MLP neurons of a small language model. Each row is named by its layer, matrix (up: input weights; down: output weights) and neuron, and shows model dimensions 80-175. Each number is 128 + 32 x the weight over its row's rms, rounded and kept within 0 to 255.
After each neuron's rows, "fires on" lists the tokens most often at its 100 highest values on Wikipedia text that the model never trained on.

L6.up335 [123  67 162  97 151 122 122 176 161  51 143 221 153  96 149 113  95 115 158 136 109 132 130 129 133 112 134 153 187 146 117  77 146  74 130 130 130 139  81 146 152 160 122 112 122 220 105 129 129 121 118 111  87 118 174  74 143  96 148 172 143 108 120 125 192 162 146 178  95 150 144 104 133 137 104 123 108 161 128 107 136 103 107 115 141 158 202 137 173 140 127 138 136 119 127 132]
L6.down335 [112 145 139 108 123 130 127 115 155 185 170 139 125 120 114 155  87 123 150 140  56 148 143  99  80 129  95  92 131 141 104 130 176 113 108 171  49 115 184 154 145 165 111  87 100 161 149 134 138 115  99 190  79 105 101 138 158 126 143 119 172 108 169 161 106 176 142 107 129 167  97 117 157 146 126 142  73 161 167 126 130 126 153 145 200 107  84 141 117  76  73 128 190  84 112 117]
fires on: "In", "ates", " With", " in", "es"

L7.up150 [104 144 102 188 117 125 140 147 135 128 180  91 116 146 108 108  94 151 177 140 107 100 121 191 110  49 101  77 150 143 159 120 135 114  57 136  86 166 152  98  72  96 103  79 139 137 112 114 151 134 137 114 102 152  74  84 185 169 198 210 187 142  85 111  94 145 132 111 148 133 130 189 108 125 142 214 109  85  73 152 132  91 162 136 122 105 113 139 125 147 139 130 107 127 106 130]
L7.down150 [ 94 131 164 105 160 133  82 174  83 101 121 154  42 162 169 138 135 162 105  94 178 111 123 106 128 180 102 181  99  82 124  88 129 189 139 123 121 138 100 119 153 161  92 122 156  90 111  95 107 133 164 148 195 167 151 111 140 112  88 111 133 169 124 121 124 134  88 100  88 156  86  81  96 155 133  49  67 153 161 177 110  97 194 106 142  93 163 117 112  67 133 132 157  72  78 157]
fires on: ";", " –", " &"

L4.up176 [ 90  82 117 164 138 126  49 141 139 104  98 156 136 123 159  78 146 104 124 125 133 116 176 114 144 127 179 128  64 146 118 133 115  87 138 156 139 107 101 171 139  97 138 101 130 154 109 155 171 152 118 125 140  98 123 117 159 136 153 149 134  97 113 142 121 141 149 135  83 127 173 164 113  93 151 107 156 120 181  87 123  49 112 160 109 102 125 245 159 115  97 122 142 182 165  40]
L4.down176 [ 92 116 138 166 122 114  42  75  82 166  66 146 127 139 119 108 155 103 115 119 151 104 159 133 154 121 157 183  77 112  97 171 142  78 132  87 142 152 148 113 145  93 150 131 106 147  64  85 143 162 114 106 160 128  77 161 109 108 133 132 178  92 155 172  90 101 144 165 165 146 179 167 110  56 149  76 149 101 206 147  98  86 128 132 139 142  95 176 124 141 176 154 148 189 149 117]
fires on: "adu", "stitut", "leg", " Association", "urs"

L4.up29 [128 119 107 188 108 130 158 134  87  89 100 197 137  98 102 136 123  89 177 190 139 136 167 164 133 142  99 138 110 111 145 153  98 105 158 189 199  74 161 164 109 136 123 177 194 124 152 119 177 112 108 122 104  86  93 146 155 131  87 116 152 160 116 119 164 167 149 139 122 128 110 148 113  64 134 115 153 117 106  82 150 133 182  54  92  73 186 138 162 105 101 133  51 164 139 119]
L4.down29 [106  60 106 124 144 137  98 139 137 103  97 110 109 112 139  84 165 150 185  51 142 135 107 102 101  76 146 169 118 113 146 157 137 205 149 154 103  30 180 175 131 134 131  99 113 107  53 117  71  63 165 124  99 130 138 122 168 127 122  86 113 150 124 185 163 121 122 140  98 146 116  95 117 199 133 150  97 159 116 171  75 138 143 111 105 208 106 126 164 153 115  82 139  83 101 124]
fires on: "orn", "tern", "oper", "oute", " Label", " Columb"

L12.up149 [139 154 133 116 121 156 128 160 182  48  79 136 165 170 165 165 116 118 130 110  59 114 140  97 162 142 160  74 143 160 136 163 149 101 118  78  80  56  78 132 162 146  59 155 114 152 153 131 233 106 116 133  67 193 128 102  91 140 170  95 149 206 123 103 183 115 128 119 114 149 105  88 155 112 160 138 120 183 150 142 112  91 105  64 111 118 130 141 121 127 133 183  85  65 169 153]
L12.down149 [ 71 130  68 127 116 152 113  90 159 118  87 181 167 130 132 178  92 131  98 161 115 151 137 128  62 166  98 146 148 172 189 165 101 162 104 154 157 206 110 141 112 177 179  69  83  68 138 160 113 107 113 161 169 178 116 108 128 127 117 148 151  98 150 171 132 142 111 109 129 146 152 112 169 164  87 160 109 110 105 183 116 169 127 160 116 120  99 115  89 116  71  63 124 115 100 117]
fires on: "c", "1", "==C", " ch"

L4.up41 [163 134 152 156 171 147 121 195 139 161  92 195 116 134 155  75 129 127  91 115 124 134 152 136 154  96 134 124 132 148  52 102 126 160 107 121  80 134  77 155  80  88 124 155 128 169 165 116 161 145 114 176  81 182 166 104 132 112 165 148 125 131 145  87 180  95 180 176 162 141 131 107 112 179 186 129 150 164 138  73 150 179 193 145  91  94 137 138 183  89 110 158 143 116 145  99]
L4.down41 [ 95  91 143  39 158 145 147 151 135 114 167 120 104 149 130  78 159 147 193 132 126 156 122 171  90 115 169 181 146 108 160 135 115 108 143  73 123 134  82 172 167 136 126 105 135 104 203 142 160 160 132  77 136 165 137 160  99 123 109 143 112 111 139 158 139 134  86 134  40 113 103  91  90 152 113 178 151 101 120  83  97 148 140 141 159 133 182 134 123 175 173 136  89 142 126 165]
fires on: " sp", " m", " mat", " bre", "rap"

L12.up359 [171 144 126 134  92 129 124 121 190  84 135 155  60 157 125 131 154 163 180 141 148 150 123 132 112 111 137  90 107 121 167  75 143 168 156 194  54  69 121 156  95 101 131 106  94  79 150  77 154  91 105 150 130 146 139 139 175 138 183 110 130 123  76  51 109 201 160 170 169  49 139 100  79 131 104 133 105 162 171 136 162 159 114 160 162  52  75 154  90 141 142  79  56 128 146 113]
L12.down359 [168 124 141 107 149 182 124 109 143 141 127 165 153 190  75 149 146  93  90 144 215  89  94 201 122 148 133 119 114 134 133 135  86 117 106 107 118 128 136 117 144 130 123 112 110 120 141 159  40  59 117 127  99 135  90 145 138  76  94  96 150 109  91  96 167 108 129 131 135 129  69 159 168 111 107 101 132 166 176 155 158 112 195 122 133 138 118 115 116  92 104 102 133 147 144 100]
fires on: "u", "i", " a", ", a", ","

L10.up411 [171 164 141 115 190 125 140 153 162 189 107 189  88 151 110 148 147 155 125  90 134 141 134 202 148 107 163  97 146 114 129 141 105 136  80 107 113 121 118  74 155 102 127 107  99 142 145 192 131 180 132 122 115 126 109  84 153 155 186 154 175 109 168 104 102  86 134 144 133 106 147 147 106 156 113  76 114 136 146 151  81  63 142 102 130 124 143 108 136 138 109  82 134 157 145 143]
L10.down411 [142 125 142 131 124 133 110  83 118  84 135 156 170 149 167 151 122  71  88 182 136 155 172 120 123 142 126  71 166  51 115 102 114 120  95 136  98  93 102 102 120 136 133 108 166 145 126 139 176 154 159 164  97  84 115  88 151 163 143 161 105 125 156 141 202 131 122 121 150 205 174  69 133 141  87 115 113 152  97 167 141 132 142 156 177 203 119 178 107 151 139 122 134 162 148 156]
fires on: "as", " As", " Mat", "s"

L6.up315 [ 95 143 171 133  95 112 143 152  96 154  52 103 132  92 131 104  95 154  76 175 125  98  90 164 163 148 154 134 135 158 111 158  60  59  93 117 148 136 131 131 106 191 129 163  89 156  88 160 164  95 141 156 148 109 107 141 117  98  74 119 158 136 143 131 160 203 106 153 112 135 178 125 112 118 150  92 111 138 162 136 104 132 139  62 106 143 148  71 120  84  95 148  79 174 184 140]
L6.down315 [114  95 137 108 123 132 135  40 219 106 170 168 212 148 139 123  98 124 117  75  99 133 164 125 129 100 134 105 119 133 178 111 136 131 169 117 111 157  84 123 162 130 149 103 135 106 173 102 130 134 126 119 139 161 133 147 158 151 142 166 130  88 122 113  60 104 151 147 205 141 147 185 141 137 162 159 139 112 100 159 169 195 101 185 174  71 188 174 129  96  44 116 151 193  98 152]
fires on: "pl", "amb", " expl", "adem"

L4.up358 [167 135  85 113 135 135 130 149 101  96 106 142 173 179 133 118 172 131 102 139 162  91 161 114 155 136 146  76 139 162  73 108 139 149 117 113 199 129 163 116 157  76 122 173 152  74 127 146 103 118 139 142 127 164 103 125 161  70 148 164 129 115 116 122  98 143 105 134  98 184 191 167  42 129 202 124 205 105  94 102 143 142 102 141 102  96 152 159 127 173 181 120 148 168 196  77]
L4.down358 [132 102 143 171 170  82 136  88 126 157  97 183 163 119 159  94 167 117 110 152 151  99  97 116 131 154 193 113  94 131 151 149 108 125 110 147 121 131 170 123 158 134  99  89 101 143 143 190 127 104 135 101 150 145  87 102  50 144 115 226  94 132 145 133 108 148  55 158 119 169 108 117 131 164 145 155 174 148 164 208 159 133  74 133 155 100 194  85 165  68 128 126 122 150 106 117]
fires on: "P", "RA", "-A", "==P", "CA"

L6.up426 [127 159 132 105 149 121 136 157  90 120  97 145 127 164 128 132 140 173 140  84 131 107  97 107 169 178 113 116 160 131 115 126 141 145 115  93 123 148 104  79 143 194  94 151  95 155 106 130 160  69 143 115  38 151  57 118 119  88 159  95 134 100  86  77  78 125 120 133 110  65 170 117  55 143 136 126  99  78 134  93 131 102 151 103 133 172 116 119 138 105 115 146 159 145 127  83]
L6.down426 [121 168 145 149 166 142  97 132 138  97 147 143 146  77 118 176 159 101 125 128 157 198 109 183 128 125 176  62  75 104 117  90 130 159 133 128 133 136  99 142 120  94 124 180 127 154 135 133  31 148 156 164 130 104 142 148 106 128 103 137 106 118  96 178 133 121 165 255 123 151  99 163  93 114 154 111 122 151 153 163 122 139  84 132 134  91  46 139 166 160 114 126 124  85 120 135]
fires on: ",", " in", "}", "17", ", s"

L4.up104 [109 121 159 126  50 108  73 159  95 161  84 183 175  94 124 156 155  81 115 158 128 158 154 102 132 128 141 142 133 102  74 113 113  79  74  91 141 112  87 108  97 168 121 154 119  93 131 115 182  95 115 143 110 147  64  95 110 105  96 138 158 140 101 125 139 141 135  96  97 137 136 176 142 200 134 144 147 162  90  99 138  86 153 132 126 174 170 106 151 111 128 109  99  94 129 126]
L4.down104 [107  99 171 146  70 121 122 166 101 150  92 110 135 103 116 130 151 184  80 131  81 137  84 147  72 129 107 126 155 131 115 106 174 117  98 184 130 162 139 155 154  75 151 126 155 133 127 142  99 109 133 112 108  50 150 184 127 188 105 169  94 119 103  98 107  90 110 150 142 127 120 109  65 142  79 105 181 127  66  77  79  59 148 128 142 129 112  33 156 178 122 120 160 182 166 151]
fires on: " organ", " club", " group", " system", " party", " code"

L11.up371 [ 76 155 157  99 143  83 114 198 157 116 139 132  93 156 118 100  56 132 132  87 188 132 157 199 102 117 137 140  70 161 130 104  76 188 112 180  97 113 129 148 135 129 166 164 128 151 130 133 175 115 137 128  76 137 174  90  77 146 183 132 108 180 128 113 117  85 139 126 161 134 102 138  98 140 104 171 124 162  93 126 138 109 143 128 123  13 150 184 176 101 146 177 116 109 162 145]
L11.down371 [144  98 141 129 151  89 177 142 123 133 158 132 135 157  60 115 117 111  73 140 102 150 111 131 169 113 155 132 150 113 144 213 156 113 147 133 118 142 151 141 102 111 167  97  86 129 130 120  97 103  83 142 183 123 114 195 158 114 100  74 128 122 141  97 140 123  85 125 180 120 100 202 145 119  95  91 137 111 122  87  88 147 133  95 110  73 143 147 108 122 142 148 154 134 171  73]
fires on: "-", "s", "–", "l", " and", "th"

L5.up242 [164 127 153  59 123 137 117 100 177 133 135 156  96 174 160  94  75 156 202 101 136 107 114 180 122  93 143  69  98 173 205  87 151 112 127 140  70 127 149  97 115 134 120 122 188 123 109 122  99 151 155 101  90 193  66  92 148 110 145 170 193 128 123  98 143 129  78  95  76 112 138 166 151 160 145 168 127 118 126 118 133  85 170 148 113  94 135 164 110 157 106 146 119  71 117 106]
L5.down242 [164 110 103  85 134 123 107 128 141 158 124 125 117  76 102 104 157 136  63 124 133 150  82 103 119 159 135 185 120  89  82 137 154 103 168 155 153 103 156 157 133 129 210 143 150 140 134 158 129  82 127 131 153 135 181 221 106 122 134  93 125 117 133 116 157 133 158 137 141 162 119 113 142 125 170  56 157 166 160 126 199 177  94  96  90 124 131 150 123 107 145 137 125  91 180 112]
fires on: " and", " | N", " did not", "|", "| N", " had"

L12.up311 [149 153 107 127 159 122 116 109 153 155  71  60 151 132 116 106 157 165 115 164 159 196 136 133 160  75  85  70 150 129 143  95 174 138  93 145 122 128 118 116 165 146 129 140 154 107  82 121 175  61 116 106 117 151  86 193 112 184  85 223 168 147 123 116 110 186  99 103 155 175 137  96  86 135 179 172 199 156 126 158 124 119 174 125 186 121  94 133 161 124 178  85  94  87 122 155]
L12.down311 [129 150 150 171 136 107 132 142 180 112  90  95 127 163  88 134 140 121 112 179  88 117 132  53 160 123 131 126  99  63 119 127 165 161  85  93  82 192 115 158  74 161 102 133  64 100  82  94 164 110 102 126 159 151 127 162 126 147 154 164 143 106 167 203  84 122 101 141 108 160 140  88 135 196 116 138  95 132 113 103 175 112 132 135 109 128 137 145  93 122 117  83 116 136  72 146]
fires on: "'s", " had", " his", "'", " of his", " personal"

L6.up137 [107  61 180 178 135 143  92 143  86 114  77 129 124 138 139 140 164 154 184 150 150 113 121 171 119 142 159  76 135 118  88 122 145 104 113  93 175  78 124  37 122 115 113  94 221 127 115 136 128 135 111 116 105 145 100  65 119 144 107 115 177 132 136  84  67 157 157 189 134  92 105 112 111 133  55  83 183 172 164 173  94 148 147 117 113  88 108 166 120 187 152 118  70 128 152 153]
L6.down137 [173  91 186 129  91 137 141 109 122 120 161 137  58 125 139 141 146 154 160  87 100 144  89 147  69 102 122 186 177 177 125 118 127 138 102 157 137  78 175  67 121 101 126  73  69 139 120 129 115 138  67  67  96 122 189  96 187 100 125  68 120 136 131 139 108 133 181 173 139  65 176  78 126 162 146 160 130 142 142 105 135 129 116 136  99 117  73  70  93 182 135  65  97 133 185 125]
fires on: " and", ", and", ", ", " for", " New York", " &"

L7.up258 [141 175 165 119 190  99 123 139 138 134  86 179  81 202 135 123 114 110 119 140 158  84 109 111 143 131 112  82 109 153 106  78 149 112  84  90 131  98 158  79 167 147  85 171  87 157 101 128 144 120 220 183 114 176 131 133 166 108 140 163 159 150 127 102 178 112 151 141  36 168 149 150 134 139 167 104 208  84 114  97 164 156 157 123 139 108 137 109 146  66  73 173 113 136 115  54]
L7.down258 [135 153 135  92 138  77  98 140  62  88 111  60 105  77 158  90 124 125 100 141  98 107 136 144 147 165 171  89 108 115  84 123 151 125 147 124 154 169 117 228 155 142 132 174 142 178  91 162 122 132  90 196 132  99 132 126  75 141 135 157 150  77  91  87  68 122 162 115 115 114 139 154 109  66 121 148 143 131 103 170 123 115 174  76  94 146  64 100 113 137 181 170 111 147  99 118]
fires on: " p", " | P", "==P", " the p", "==R", "P"

L12.up218 [101 128 121  93 106 143 123 125 123 133 162 152 125 160 157 135 110 121 140 106 111 146  84 170 159  55  91 116 136 141 115 136 104  97 124 168 156  63 114  76 136 189 161 172 130 117  91 135 178 111 151 130 145 118 173 105  91 100 156 162 130 108 105 130 147 110 134 135 137 155 124 124  95 156  91 157  90 177 134  92 151 130 161 112 137  81 179 123 160  97 141 190  79 116 143 110]
L12.down218 [136 108 125  65  55 108 151 121 200 154  67 149 118 149 103 119 172 137 133 126  93 114 159 144 126  95 109 151  99 134 194 111 158 140  99  95 132 139 117 175 132 120  68 118  85 149  31 145 171  98 138  80 118 148 108 146 114 114 167 120 142 175 114 161 152 135 154  85 126 127 107  80 174 149  65  74 133 170 100 101 111 150 101 121 167 100 111  97 122 171 139 139 141 138  95 176]
fires on: ".", "m", "\n", "om", "am", "u"

L11.up428 [152 138 117 121 163 143 120 135 181 123 115 133 102 120  98 110 136 146 206 178 166 116 157 123 124 182 108 165 116 123 139 117 134 158 179 147  99 120 140 127 121 114 127 156  87 159 145 152 125 103 120 192 129  97  95 135  88 150 109 113 122 158 144 133 101 117  80 111 143  77  93  95 172 129 135 114 129 117  31 113 160 101 143 123 109 119 182 103 178 107 113 127  93 130 127 122]
L11.down428 [123 166 139 114 183 143 102 114 118 124 141 160 114 119 117 163 135 159  70 132 102 163 163 169  77  81 143  91  82 122 136 159 148  89 166 101 112 154 116 159 149 113 143 139 137 122 121 124 120 145 129 142  83 147 106 169 174 157 128 146  73 111 150 173 110 128 141 171  90 164 106 124 123 160 188 125 112 110 143  86 110 122 107  91  73 150 122 151 108 123 141 151 136  79  93 124]
fires on: " so", "N", "de", " de", "/"

L4.up255 [106 125 161 164 109 125 170 125  90 203 111 153 160 149 138 118 113 151 127 140 171 144 188 155 186  88 153 117  54 165 126 162 121 122 121 174 178  78 155 139 115  77 153 115 146 158 174 107 159 149 163 149 133  91  98 201 158 168 111 110  82 117 113  67 139 119  94 124 105 146 159 186  95 151 128 190  89 128  87 101 159 113 143 145  67 111 168 115  91 111 117 142  80  93 170  98]
L4.down255 [ 81 156 144  98 135 134 106  91 143 177  99 100  72  86 122  25 181 150 102 138 116 119 127 162 162 104 112 113 124  88 144 151 150 111 119 141 106 148 150  85 182 102 132 122 153 142  82 116 137 142 193 168 154 108 107 131 140 122 132 133 101 152 186  80 168  88 129 128 167 140 161 142 106  94  88 120 135 138 113  74 151 111 172 116  99 228 119 155 120 118 164 103 121 166 124  81]
fires on: "oper", " represent", "i", "tern", "resent", "ient"

L4.up39 [117  75 114 185  77 118 161 169 151 116 103 146 127 131  90  92 131 130 141 149 171 102 215 125 142 156  71 138 105 166 142 111 122 179 136 173  92 105 127  96 120 140 191 121 147 111 165 177 148 114  96 149 127 105 137 142 151 178 160 136 109 184  75  74  89 112 102 151 131 145 118 165 109 131 162 123 113 158 200 133 123 131 126 119 130  67 194 165 156 141 150 143 109  74 113  80]
L4.down39 [143 101 149  54 120 133 200  93 136 133 115  81 140  72 134 114 142 116 111 114 116 158 175 120  49 142 125 134 116 147 112 158  96 158 118 154 119 176 168 152 153  67 136 104 107 104  60 106 144 110 156 136 138 117  85 142 149 111 127 144 158 145  96 158 103 117  69 159 138 131 149 157 170 101 152 105  30  55  96 145 121 133 117  99 119 104 145 137  87 148 150 150 151 176 137 117]
fires on: "l"

L6.up391 [128  99 114 136 124 135 118 136 156 125 103 122 145 237 132 129 101 118 184 191 119 146 136 165 145 150 147 125  92 186 153 119 145 145 146  89 111 145 166  89 146 168  94  97 132 103 105 142 102 195 147 112  96 173 117 122 156 124 115 136 177 147 143 112  84 117 134 127 105  98 150 194 133 125 114 139 159  95 126 183 129 170 164 141 114 119 156 104 102 152  94 137 143 109 108 119]
L6.down391 [113 123 142  54 147 136 129  84 151 116 162 140  88 109  87 102 235 126 101 128  29 139 130 147 169 135 135 123 141 160  92 130  61 109 140 155 159  84 120 115 135  97 104 164  64 120 137 138  92  92 111 155 110 127 122 109 164 104  93  99 103 135 126 101 115 131  94 142 137 146 134 129 111 110 110  84  60 145 130 135 130 112 145 123 137  92 103 159  88 125 169 100 177 130 131 167]
fires on: " and", ";", " still"

L4.up354 [137 101 147 138  98 130 139 172 146 174 104 114 144 129 100  81  68  93 133 128 104 178 111 162 126  98 149 127 144  91 123 144  72 200  55 132 114 124 164  92 127  94 119 207 158 124 187 106  92 135 125 165  83 115 143 100 110  95 135 170 110 123 144  87 133 125 132 115  68 138 177 157 100 182 106 136 136 118  79 106 153 182 163 135 151 127  92 138 133  83 147  95 143 224 205 156]
L4.down354 [ 83 118 136 169 187 134 146 104 148  84  45 145  62 154 156 186 129 115 130  92 147 121 123 128 160 132 180 119 107 169 163 128 161 126 179 129 151 138 138 161  60 141 146 140 120 175 209  97  95 121 139 106 153 102 142 147 125  80  40 180  95 108 100 167 167 154 106 118 107 141 113 125 116  77 124  83  69 137  92  84 120 129  99 127 118  89 114 159 123 117 163 122  92  56 126 169]
fires on: " Per", " Man", " man", " Jean", " Jos", " Jo"

L6.up157 [153  72 120 126 161 129 106  75 142  82 139 147  90 108 141 148 132 115 215 161 117 222 112 136 162 106 150 126 142 109 149 110 129 143  88 149  59  94 185 135  75 131  97 183 117 122  94 117 124 101 116 115 119 134 124  35 142 107 143 148  90 103 130 147 129 147  89 102  70 145 132 117 124 105 130  67 166  62  93 138 114 111 155 130 103 180 166 115 137 140 145 123 142 129 163 152]
L6.down157 [128 127  49  91 153 124 149 151 132 166 150 161 157  75 156  80 131  73 110 157  65 114 126 153 138 144 122 103 166 110 164  81  89 194 149 142 124 187 116 117 197 100 158 114  84 105 146 176 143  86 127 136 140 194 151 152 173 129  86 132 125 125  61 122 141  81 180 154 147  78 140 176 117 123 150 142 142 133 140  89 111 135 135 110  96 162 120 147  80 123 113 119 135 122 171 108]
fires on: "|", " |", " | Votes |", "| Year", " appear", "\n"

L12.up76 [128 160 129  97 229 131  93 112 127 150 128 141 120 133 109  97 102 110 113  85  75 158 115 116 128 163 155  86 108 117 130 166  92 137 146  59 153 109 163 151 200 186 141 168 154 168 125 143 131 136 192 136  85 127  94  84 104 118 148 191 103 176 120 206 143 133 135 125  81 121 214 151 162  94 121 124  66 151 130 150 152  83 119 135 140 116 115 109 148 128  97 112  98 154 158 168]
L12.down76 [130 160 172 142 202 154 114 102 114  96 189 146 118 144 206  98 182 141  78 120 112 135  87 120 134 190 142 108 145 159  93 175 133 155 106  84 101 102 145 204 109 104 211  73 147  99 137 156 128 118 125 117 142 152 130  62 124 102 100 132 161 117 117 151  67 138 189  85 149  94 131 109  97 106 102 128 104 142 151 124 131 104 117 123 141  87 135 148 133 117 125 111 159  97 117 145]
fires on: " C", " M", ", C", " | C", " D", " of C"

L5.up33 [ 78  41 113 151 160 113 175 127 102 108  85  96 131  90  90 140 136 137 158 142  98 152 117 159 107  88  93 122 140 110 216 150 135 175 145 148 166 137 134 121 136 168 129 153 146 144 130 131 134 142 140 107  71 147 136 139 110  97 122 115 148 160 116 144 169 149 117 182 139 121 155 103 126 105 121  88 200 184 106 174 184 161 158 147 132 119 138 100  94 132 147 105  95  43 128 119]
L5.down33 [120 190 112 196  96 136 101 158 141  91 119 102 124 130 106 162 118 134 164 103 138 109 131 101  88 152 180  85 140 156 167 129 111 147 100 151 154  84 160 143 190 122 161 195 128 143 137 141 136  73 129 112  99 112 124  81  95 164 139 119 110 152  90 183 158  94 139  77 138 114  47 147 127 126 132 123 184 100 141 153  71 157  98 151 102 156  70 131 137 171 138 104 104 133 152  26]
fires on: "per", "ign", "hip", " invest"

L7.up312 [ 99 109 110  88 158 134 130 142 107 110 143 136 149  87 171 121 120 181 193 130 103 129 111 172 141  93 182 119 155 110 195 144  93  93 131 144 102 121 112 113  84 150 124 138 154 153  82 169 185 173 140  85 141 121 103  77  66 101 168 138 116 159  98  97 157 142 145 199  78 149 107 104 158 167 109 163  89 109  83 202 137 155 110 145 179 120 125 147 141 159 158 119 154  91 126 161]
L7.down312 [140 153 157 160 117 138 111 119 114 162 135 124 111 134 177 107  83  63 110 104 144 146 167 127 138 185 129 118 119  78  58 112 172  84 181 122 118  97 173 161 137 110 134  73 100 136 162 105 105  59  87 106 106 174  79 133 215 145  57 102  85 136 112 142 108 114 162 114 173  97 164 203  98 104 117  80 121 112 134  62 160 106 117  85 128 169 157 137 182 140 134 129 128 185 133 104]
fires on: "ed", "ly", "ility", "ing", "ry", "es"

L4.up439 [141 145 144 137 133 123 128 128  85 128 149 123 104 102 121 115  99 125 138 186 137 175 171 128 168  95 162 127  85  80 135 126  93 125  88 184  78 160 154 198 140 122  52 125 161 102 186 132  89 114 155 130 144 123 146  98 146  97 121 143 127 140 158 113 130  81 123 135 113 175 165 115  82 146 228  99 163 155 185 104 147  93 167 136 134 128 125 136 135  31 132 153  94 152 105 142]
L4.down439 [133  73 161 133 102 122 139 127 206 101 154 117  95 115 133 106  80 158 180 157 144 172 116 169 167 110  85 117 132  72 161 164 142 107 142 133  94 166  75 115 105  87 100 157 112 101  58 161 153 108 131  95 122  94 128 119  94  93 132 123 172 109 135 120 119 123  96 147 138 174 144 130  65 194 163  79 138  93 145 144 146  41 147 133 117 109 150 125 117 104 114 111  70  72 128 137]
fires on: " sp", " Pl", " pl"

L12.up417 [163 167 129 159 120 116  93 146  94 120  59 141 120  96 103  98 134 107 172 132 100 136  96  88 168 115 129 114  99  77 127  97 123  92 119 165 158 118 173 133 100 134 113 120 177 147 177 140 117 115 158 103 124 121  80 155 106  81 178  80  95  87 123 167  57 165 116  82 144  94 146 137  84 157 136 162  92 141  79 118 182  39  87 123 151 125 130 176 138 111 142 170 113  93 128 160]
L12.down417 [141 158  82 147 184 133 120 177 114 133 154 177 122 161  89 180 125 137  46 103 207 172 147 136 156 154 127 102 126 125 141 145 117 147 121 125 140 197  93 101 137 148 100 128  88 132 122 106  64 144 168 157 117 105 140 104 139  96 126 136 130 153 116 140  98  88  94  86 134 197 125 141 140 101 138  93 143 180 141 144 108 115 177 134 174  76 105 109 140 162 123 172 135 129  98 132]
fires on: " in", "i"

L12.up26 [154 121  59 164 141 140 175 112 147  96  67 132 124 134 129 144  93 108 152 146 121 141 102 109 120 102 159  80 111  71 106  93  48 197 178  99  98 121 191  97 103 151 119 155 118 158 105 131 163 114 163 126 106 133 123 117  84 155 146 184 145 120 132  82  69 134 147 120 150 131 107  96 110 124 174 119 110  92 145  76 149 113  73 162  97 162 150 142 173  90 170 114 112 159 189 194]
L12.down26 [163 163 140 147 181 141  59 161 174 109 123 124 144 188 116 169 141 133  96 162  63 120 138 103 132  99  93 150 111  90 161  72 137 136 126 138 155 123 169 133 135 147 120  68 116 115 116 178 147 131 133 137 112  81 103 134 202 135  56 166 127 186 113  86 114 155 148 110 120 112 119  74 122 122  98 114 164 146 145  90  50 133  85  95  85 135 113 196 119  78 114 146 129 110 123 157]
fires on: "\n", " |", "otes |", " dec"

L7.up25 [127 125 147 185  75  99 132 143 162 174 117 123 161 155  96 145 134 114  80 155 104 152 157 102 112 124 136 105 162 180 141  48  80 143 151 113 117 160 148 125 122 101 153 144 157 189 150 131 145 120 124 126  86 163 119 111 118 172 117 155 165 105 134 131 211 137 142 102 131 234 168 156 117 126  77 152 180 168 100 147 139  84 125  97 120 129 128 100 149  94 101 120  68 143 124 134]
L7.down25 [156 130 139 126 149 161 117 104 147 155  84 166 142 105 109 100  93 168  85 156 104 133  98 187  85 123  82  90  76 137 150 101 105  90 105 186  90 128 128 137  84 146 216 143 136 124 152  87 148 174 133  52 192 156 129 151  89 151 116 125 161 156 104 103 184 118 138 157 143  76  88 126 192 166 107 147 143 153 155 158  99 102 137  98 126 101 137  80 115 132 126 119 192  74 189 108]
fires on: " | ", " | .", " |  |  |  |", ".", " Play"

L6.up94 [162 140 119 105 112 128 137 151 136 146 175 202 132 113 120 118 130 115 183  83 124 182 156 116 185  58  49 132 160 165 129  83 162 161  88 169  57 151 144  82 114 120 110 129 155 114 112 101 176 120 167 158 124 149 163  97  85 114  91 172 126 125 107 108 172 168 174 105 122 192  65 108  59 158 172 130 128 118 154 132 104 133 115 145 145 121 101  93 120  79 122 113  82 119 112 128]
L6.down94 [185  99  85 178 129 105  91 203 151  98 137 109 110 166 161 148  59 160  77 179  96 125 157 186 129 134 158  57 134 109  95 153 109 160  98 206 103 120 142 146  82  80 121 138 127  80 149 156 140 159 129  92 123 129 150 139 138 113  98 146 146 124 119  72 169  33 104 137 110 148 138 126 150 103 120 179 117 122 115 127 100 135  91 175 126 179 146 182 152 147 100 164 104  89 125 164]
fires on: " also", " had", "′", "ently", " are", "'"